{"n_layer": 14, "d_model": 384, "n_head": 3, "n_kv_head": 3, "head_dim": 128, "d_mlp": 1024, "vocab_size": 10239, "activation": "swiglu", "norm": "rmsnorm", "norm_place": "out", "norm_eps": 1e-06, "positions": "rope", "rope_base": 10000.0, "rope_fraction": 1.0, "qk_norm": true, "attn_scale": 0.0884, "bias": "none", "tie_embeddings": false, "parallel_block": false, "init": "uniform", "init_std_qkv": 0.0198, "init_std_o": 0.00375, "init_std_up": 0.0198, "init_std_down": 0.00375, "optimizer": "adamw", "lr": 0.00166, "beta1": 0.9, "beta2": 0.99, "weight_decay": 0.16, "lr_head": 0.00823, "grad_clip": 1.0, "warmup_steps": 268, "schedule": "wsd", "decay_fraction": 0.674, "decay_shape": "linear", "final_lr_fraction": 0.02, "batch_tokens": 131072, "seq_len": 1024, "doc_mask": true, "train_tokens": 828200000, "steps": 6319, "dataset": "wikipedia_en"}
MLP neurons of a small language model. Each row is named by its layer, matrix (down: output weights) and neuron, and shows model dimensions 256-383. Each number is 128 + 32 x the weight over its row's rms, rounded and kept within 0 to 255. Numbers have three digits each. A neuron's up and down rows have the sign that makes its largest values positive.
A block is one neuron, or neurons of one layer that tend to fire together. After each block is what it responds to, as a language model described it from the Wikipedia text at the highest values.

L10.down116:138139184129178160114066164127168106119120189111119122131088126089070134057080117097133080153119107088079154133120153146085110118107173148108088098130127110138122100203085131138082167191141158135096144156148147097166102137113082137135139146106133200094112105125116066153168191155112142149091141095122170124156156088136136065217109174116156121154106148101177113133107126142076088092140
L10.down138:107131169121176106108170171095085127194094071167137106135131118108149087115142102158163139115121125158155180157098159124066154146102165110134086137078098095112132152158097172078169122127170178127159130175125100102149138166080135213122180149167147197116091131108101079133080141128116102095230175160094118145059119141097131130090113132140143149129122114074130094110112134124093099145121
L10.down147:135170099167124131062162205140086143131162139204104128174136128073033170171144104045149052165090110120032125155131134127166128088144128151153141130111142128079177102097130149133108102166119172111179140125125117138196111114163100143098101194147128125134124138134139106233192158112106166146150133099121116146124123121155134143116115140132167128112151091124126130157121141073150141173113
L10.down852:096171170161192108094148161145098149079155108127073124138063082079117139133058143056158147029087132086113189123141148159126121119168147139091127116078120115152119133107129112117113103104115159097136104071124126130136128126106130152112099181130130068092147162145156048083125189131044176054111150131150147149169141108134139123176112109124146159100128116105061128121114144155102081126132
Word-initial fragment tokens. First piece of a word split into subword pieces, often a lone letter like s, r, h, cl, br, mid-sentence in prose (s|ailed, r|ipe, h|ierarchically); also not or initially before a verb.

L3.down125:059122184118151103119092133094140109158098155120118098108122137103137123152121157117098142124088109111133097152118138077121160167167221121102135071176146125165098109181144149124101082134089122185136093098153120125102121151117085128162160098099105104134070147165107181184147137137121090100122126147109129092123130223118065133151122099141158127171130112133149083166053082122194153103115
L3.down220:078115184093135127126109145069124124129087102147143147128143137122133122153200177130148147119116122150116096076130166132157117099117175170116142175103107120164134122127078120101192152117066181115137077122148132145127149119083112109096148089125114130179103135166131136174141106140215142102145100111054092100141168154136112121094079135148083100114101144150072157151171130126150170077210
L3.down360:206135110126175130038068110174151176126091150136079146133182137125078162097066116185117143118119143176033135140126130133157171103097143133157112160136068154112130140146088151129142111179105121075157136135155093116064161177147170105108150092097111094137105120089146153073112102113120106169091131089143158091162184098200135131095112110151107111108147099118136149153169069115146154133143
L3.down410:159136084178133045108129181220115137157112033144123140142110154156086087150164136116141120187155149154153177136156156121042068145093109147142139108145170131136144118173115091095098116151080152102112103102143074110174181148181109126141121182137112127203140099137133191102109121208120163114074108109168099128054149134120156130092126205119105059125116147132101138108105125168172100189119
L3.down524:084079153112139155141133103130182084168094162130155035120105115143139133129126140193145142150165160115081156102125126135127098110138111174148111127177100191160134149214135173136155099127048131188122080127123115096023142080106152104094141140173077106158152098046129169110104109148068168132132119160154164139115164095126159160137114149135158151175125119145137184122195153134175172153124
L3.down720:145136177231108090113128127173110176132147093148129092101148110082119152127100133135164092127093155154073156096180119158185148122153161170143102124113177158111099095148134106119130116134140149146079138137094087099171165155127180129133153116146133113141147141094098118078109096146079130074127128152210188201080163099108196204119142153180124204122153191089116144058111177156145086110104
L3.down751:098173109142104170159110162107172113146127125089095137123111173116154190132079135095120065113115116126102093094136160077104160150137171125109116142130139083094106134149159094126077093166125181117166160117181102093174154112132128138191191120162160158136110158111105140077166132149178152106159091129126132139156144070134161160192128091149147187102142104181127097083142207127111143157080
L3.down952:126106083106117117128127138103086070148069117165118127116160166097152106132140135054210125162118143100090147102089033167150186026128178102134172122137187094131112134157145113132113164146137110111164138111117138115101146166138103164108152088123177146132086090130168095141135118162140177084078176100132152125087135116106142121133138179103137119123105124087114113161139078122125216115139
Word-middle fragments; sacrifice, provide. Middle sub-word pieces of longer words, strongest on rif in sacrifice, plus provide/providing, and fragments like depos-it, j-urisd-iction, dep-rec-ated.

L3.down22:146113125108168151163040099134123150158123106107093134149102076140124126135069100109105165126082111103152126198159140137107109103183117182105126109113123168101084140105165162120120091133159105136145142146168089113203139095136170122095155149123128158078132062136143143099145121100129140064120198099097189137145110085124105152194075092129053144131119147135081123160112120095161141134119
L3.down108:164128082146107129149068103146092156146096156188128105042154135158117123103087113072124135127064116121132085102127145135098165103154159115053142140106144146170082173119118183098137065170132128164133149113102093088133160136108128193143126117081127148124107127092154142136120141101152117135147129130139162093160090099077129163132111121141099161116104074085116131189126143153132124141130
L3.down114:154092136158137152115060112177094152083115150156155134115118121139049158110114119104121196177162174145136104127130119200133095158078155151121127141117123155154095051106142125132150132121155112186150130117106091130151106166154125134130153121114163146149121181153161174142116143000119201123143174191142141130148188124108090126178145096158135092123121124124129155182136092125141187178160
L3.down186:162163155117118138125105077140090140113152164162075146093159079107095123108094118116108187128095141102135139120185152190112095116121133131133171140107137088177081122146116155133154115158148120103153105085135094121237096097127099089111101109098198114093143110125203163086105131053116158114104125061109212089181154136150126138083102136161114151167114123101068118131114136111106147142186
L3.down306:108100120118157135160161157202129131145056107106121163146157137109136130174052088144097098146080071113121126153154139114077155138118143147113107144081133102134094073162190178116097103130131182123135161122119104123229154090186110140061136078141155101061088061094126148104140131121162212145143127157147134091094137134126100166156126121153106134112146138120127152149151167078142116117081
L3.down771:164120125112093123130135052176178148073101138144110122118161129179070121105093091173106077115126203140153139151183130211144141096133134140141179120133085106155073147120163122097141164114166126098119163119137075111115069105162128139147094104143158071093169156095148092151167117074115108120129108082130157087165133091129115146048148148134142119136187138124126079110072162118140126157202
L3.down798:134140103142125073098120076153130119104143120146121161078098135119122129098062171106101123112121138124121125144142138166137142145181181100089136146134139128173107150115076163130129153170148180128107127073107058121154108152118170143107097120109198056134119199162146128144066131138124138162099131142046178155117135134138136212137129152111154135130182151102106189137159131148079153127086
L3.down851:145132183129146143164106136152189101133123133115127093090126071163179137136124119069119127150106132150113222116187163104122098104137125101151115145123099105168134175082104133123112115171121102110154155083154125159121132114142125082129097099075106084099115116127187167112213140098154195111099174114153131130168147124120093142106104119096098186094181081127131066144130102136084151083155
Word-initial subword fragments. Short opening pieces of lowercase words split into several tokens, mid-sentence after words like the or a: inc(ome), s(ophomore), r(andomly).

L8.down218:170201137111104135101082115081173087110141078123088127115132122127139127100131132159166170111166159107211152180148137111123117182133126158178117153094111125171134124128118142120149128105112149139115103185133109166091144137123070121067104182101094178132139131067135118228159143101090189104125110126168090101093179141140084097161157172123096134117120160083144063122086153083119139150085
L8.down228:118193140092156185157137150181110124103093112127087088196116157102112073125116138143094122188160157162151130144180101088184062144136101092123124113135156131161142124128117087106077133107091104134107098178123090043087126149205197156156181152118112149111159046087142103167122180082100109127203111087046158120116144124182162109157088128159159090202051144121140140138190118139113140109157
Mid-word fragments. Word-internal pieces inside names and compounds (shutt in shuttle, ie in Believe, pit in pitcher), plus coordinate seconds and a few motion verbs.

L3.down44:122123097175164150173091180131146113138185149139093135108132123145127119104139128159123190140129161131148136127139128114087148147121181202086142173159175123121113124149115093110106157144179096146130128174125077167110146108117158120060114150113149119134159157193112127145138060112155135126121175141141187116129166170148096146147179162121178120149155166115111088210180190179155165159109
L3.down281:188115139103172159147144140110129082199180129108117107084153087097157130143104160170157125120114133106171072128151067094097131127075144097192138169112120105205085164139160110113131172124125148132173126110144197104094130062143078143085115121127118181078131114064141151080119162098113113185136144186151122122104033160086092193155133060100122144102074131175136142058149111151134144106150
L3.down517:107167168130133091142044096150128104103101133134128097102157125138121141043103087141123136167040094162130115144152108108141116133129123163099105164097141135140155122172080139091101136097114104128176082123107152065154172117053117117124122129191128117115063118061122132150148146142130113142158145126111118135130118138145151111145186109069105166167139163147141162150133158131183122148141
L3.down585:114146076089139209101192150165118131123138133082181109164063151137174094092126121119090129150120118143158123140120106124108119065067150149126153149097127122115079155120095113138153089133144112130084057146106137108134118164061092137051101092128122161108117101148151110073170114127137118117099136091063151128131140127078143081106101093137136073056128120103150139135208127120101113086141
L3.down705:122121130103133147178073127109097119127071092181097144158136131083212116144122154182126068146186111174039168183087087150153152124118137130159131130092086127061067137117072132158173142142080159137120166118157192137208097145133157116076086113130154119150114160080071125064071112110048095085123103146105144084115130166159138155173162086098203150138092138115111131066159108128103132136128
L3.down708:072161172157135048137138119129130175139128106101146117115127159141100124152132127104145104159187126143112110131100199087139125149149143081114140151136136109108109179116151150182121150134121143097167143102128117125161114174137206182128160189104136149114155148155160136155085133130125134074106104121174104145128162104070113121165184127070176138069132135131173158101115107160174027130070
L3.down760:132128115147087058098147156093084171108200125148107118085125152143161069181108123135182140112066081120153130133100161128090159096123177171193142179132125134152137126095131153116204093140103075080105125175149104119150131141165105104154205144139137139120112093118179070161124122100164144114119108064119096121152189134046117141140102126143124164109104128119077185140146123142116082165145
L3.down910:113149142106119161127068095086040151118153157145110088154132123106111134151113095124149118116127066139087120175113118104095150101124128131174155172120129070140101132095099155174156143080112182120132085127110128124097116158151157126106163114135092079140170097038112104081103161132115111150134109152143069085105085172098170090146125142128113149114101101103117174125100110120162106126118
Word-start fragments and measurement digits. Mainly the first piece of a word split into tokens (hor in horrors or horizons, sh in shaft, doll), plus digits in measurements like km² superscripts or ft.

L10.down406:148100131138047115096180150087159177054122079110102125130153152124105183147111084100167136075212164123066158092123161153122115129142154133112133115121107117155096121147162142143078098170146166080104140128129109040143136136106113137129120153109159143118192081160166121136166128132071157152140130163074119135120090153135118131120212156204101106125126138140145169168143148147163117107092
L10.down486:131106111127138094109110169103176225125146160179140108142090133128104098089170146115151069143096157152093154111120139150106114125146158117122150098121137142114146106111127102125075151143097071111131095142109154115255108111144134134111157194110133092078152127141126098151148168147152156142117172123123117132093112149157120131200124110082092140134118149088151076115127149132108130129093
L10.down709:104095070136134125163113091126089107089136133096179067066110146134126133084137121103117088119156153126096164127180121183158119129180090121241063137120108121123101121166120109072108141119116100145131160120163098086200207146064120138090123180127116123058173190152132140178152170149096140113142185123103164164126137124152108186111145177182195079136088093087120064103166095105062125157146
L10.down742:115116101047125162144129096129176153117182109123110140168136070149152136115148133112151122103110171101113143176134114175114105145123118172125144103107100125087164120141146104080111100130082105114127096036106109147100115145108122099119172159105091155092156158071186097088185166123087166181158126079130165102120131126108147090144120180161174105112127111156066154150173079157167106164065
Formula subscripts and heading words. Digits in chemical or math subscripts and parentheses, like O_{2}, NH_{2}, x_{1}, (2-methoxy…, plus first word pieces of section headings after tables.

L8.down533:151145120125149121144135125131128091145068096085149173082152111084140105120140106069188123086052160112102174107130111145126196127158160109141125137113186068079136114142135108157124106118125097092119138092105077100159093186043141113110141111114217063148101189105172115143138142174124149149155113108100168183112134110122156056141177166076183116118143151144131100090136162123058130173097
L8.down756:135107134106094077160145127138140119112192111138160138169106089104025108158069139137086079183140071156113068122184147123159104137174154088132158077189115164134101093112098119143144144116076168159083113132121160105135088148128096139103109121152123193135110141085067147143155108097149121155189111141201132127115128134083098089106125114145109104084198130178190135127112170126171148151148
Word-initial fragment tokens. Short first pieces of words split into several tokens, above all " f", such as f(usion), f(estivals), bo(oming), r(arer); also short table-cell entries like Pld, FW, †.

L8.down412:144121141124132120197089143186167166135171095149103163097135091099082126107103172108081143156132080080162151024154137104127136142109128086115158123199125203132118144166191171122133119137141076131103145117107114138116101148136133098130112135118145155107170116146133085082166122144144148094102158132171154114078053138105137105176073162178157131152110168134130099091123142167097142087211
L8.down802:139155066122119105147123158148178134153185223118133141186136102091105106076093116073123086143108089089131104143160147139119169123123099178184123176152182117164109147071105141135108129140135146136156135139111118057136147177139133090124167122190090122154116127147125099119120065104153141083121116064099125208153168134143135078128120145178156119151118109072120172089148136082099118126170
Mid-token fragments in technical text. Word pieces, digits and symbols in the middle of numbers, formulas and names in tables, chemistry or statistics, e.g. 4,0|34, 5|70 g, N|SF3, Maria P|uglisi.

L3.down1:148072139113144117185152142150077117116135095142165083139143084137140149121171177129126139150156107145141111132126148141122142140070182168132103137100061162173071135096096205133153171055116071109128148095153097097110124100112093104136196127130108098157103163145082176168120156135079125158114117115162116177153139121145132084078102160129112121107131107181056112151152171155087122134165
L3.down50:099089107163125118121123097142153161177097107156052098168214113044070144119166052157129145127141043129114134135127062099094130093158132085105116140092109128151172151098084131146154178209128162101144138148084135133117132060181160132146110134096094135159142135107147150112110047150138109105144169181140146123128150143145129113116082078134175134155139090139067119159165125108150158142159
L3.down93:104145115066107114152112108130138100190151149108152131150100140050077163104137144075126092146142106194137157122099157149083103134158094160115123103118081162148139111109115159116139136102124141130176060165083121172145094148114160124118090095118157066172105175100138177117165134107089164139127100103142090144081130097160141122183099121134111128163152105164130112117169092077144044091135
L3.down130:165171099113129171119153124124093125098197133109121131110133111135115134154107170087177092129125164103117135139127084097120101095151080136190173138140150139141161098101105178139114134154140143087166172137088151131115135136095126121120103182131134149104170175111109132066161074139149120159134103127162127115099108113151118069076152100151196088115125119118180143116096147105116092141174
L3.down263:175130142149146063106158120143074132108154130084085078094136133127127081104146152111110169126151096134136134123146208117084166149074089110106078132138089124150072174066093133157074134105161148137104171133187104139094137142094100136129100134174151159185105171139139142080203124073127162134095104075094096104143091104096109108109125162182104088141169167162076078094105082097093122135100
L3.down308:176146092119130103119110070168113151181145177133153140136104204114115115132149088106041106081116077149062122124134152152119124136094099109147110129131081130176109161091126174151114172122120114167147118081131125154155187096154129147072122091129170170179106143082088112150149042068104076128127130084124139125093072138109137065115147134146162063152168110115114069155090201087113121079109
L3.down487:204181121147118117130127143136179144158172119185094113115087134128112112125162074100148145141124091094121093089130137108108100162156170084099077087108150075118156171084105162167100187109147154136137137118128159118046107126128113123121121157073126134114134126130122155115132180137102164121063094097144184136135150146156105156104157122108122114148102143113191088182161123181081148145102
L3.down688:204146112111157109128149080142121156171140192107133093136093135159131129129212172134149127097139095128100153094055145139138184148101100131172142106149147087102126102107110131109115131101131118169109155110092109129092123105144069152128156169122127129151131170132096079135125026125102146073152151074120107140133096133119163042130136140136062089088104146119134076163146114140143134134126
Currency signs and score dashes. Dollar signs opening money amounts or LaTeX math (such as $10 million, $m!n!$), the first digit after $, and en dashes in scores (4–2, 6–4), plus scattered word pieces like Can, requ-ested.

L10.down299:109127113123138148125118108147140152104100160091061151117076127121115123105090135135098139106038110141153210039235145079164107097138117108100043128088175137118099129181128097076083103094142098140081119039119165145098149099145092053157027139127156055125126064044109088124092108138132203088113079141080085150152111132143145175121127103085113135203121088143084130176137148082115145124148
L10.down364:186145109135155101103156122144100156102106169087205130144167154127158117122089123114152125192035123135099132110139105131113094077094158104143076133110118089094147160124134182110155085136114168102144115091136162130120145145173137140205118161140094139132090094091111080113145161153083154093058168088126189152161082044162021083119146136128133171074105121059091134145122141076125169144132
L10.down618:106168109071168115095100170105178161153097092117134109104153202110145133123134183159062139097157159102096095105111133112083133091146146067116123073122131098148086136119102119135075113103131115033143133161053155097138130108098102141132187123079106099120136154136088111161108117153159161161168133116129167148123099078129138154133146033176118125150102086122135077067183106137128162118151
L10.down718:140092106081136140154174178109142148157125147079118146132095099166123115082176114122134106130099145175139124156129059151163135141161104147075157172143139141140133132138131145106135145137073125086096147139145140161144130093115080134116097118138127110121117102107127093141132127140100103098183136131155175113127086156144123075204150134093119114166151135114101163141146095083187150127131
Incomplete word-start fragments. Opening subword pieces of longer words that need a suffix to finish, such as Ind (-ex, -ies, -ia), categ, dem, ac, Histor, rif.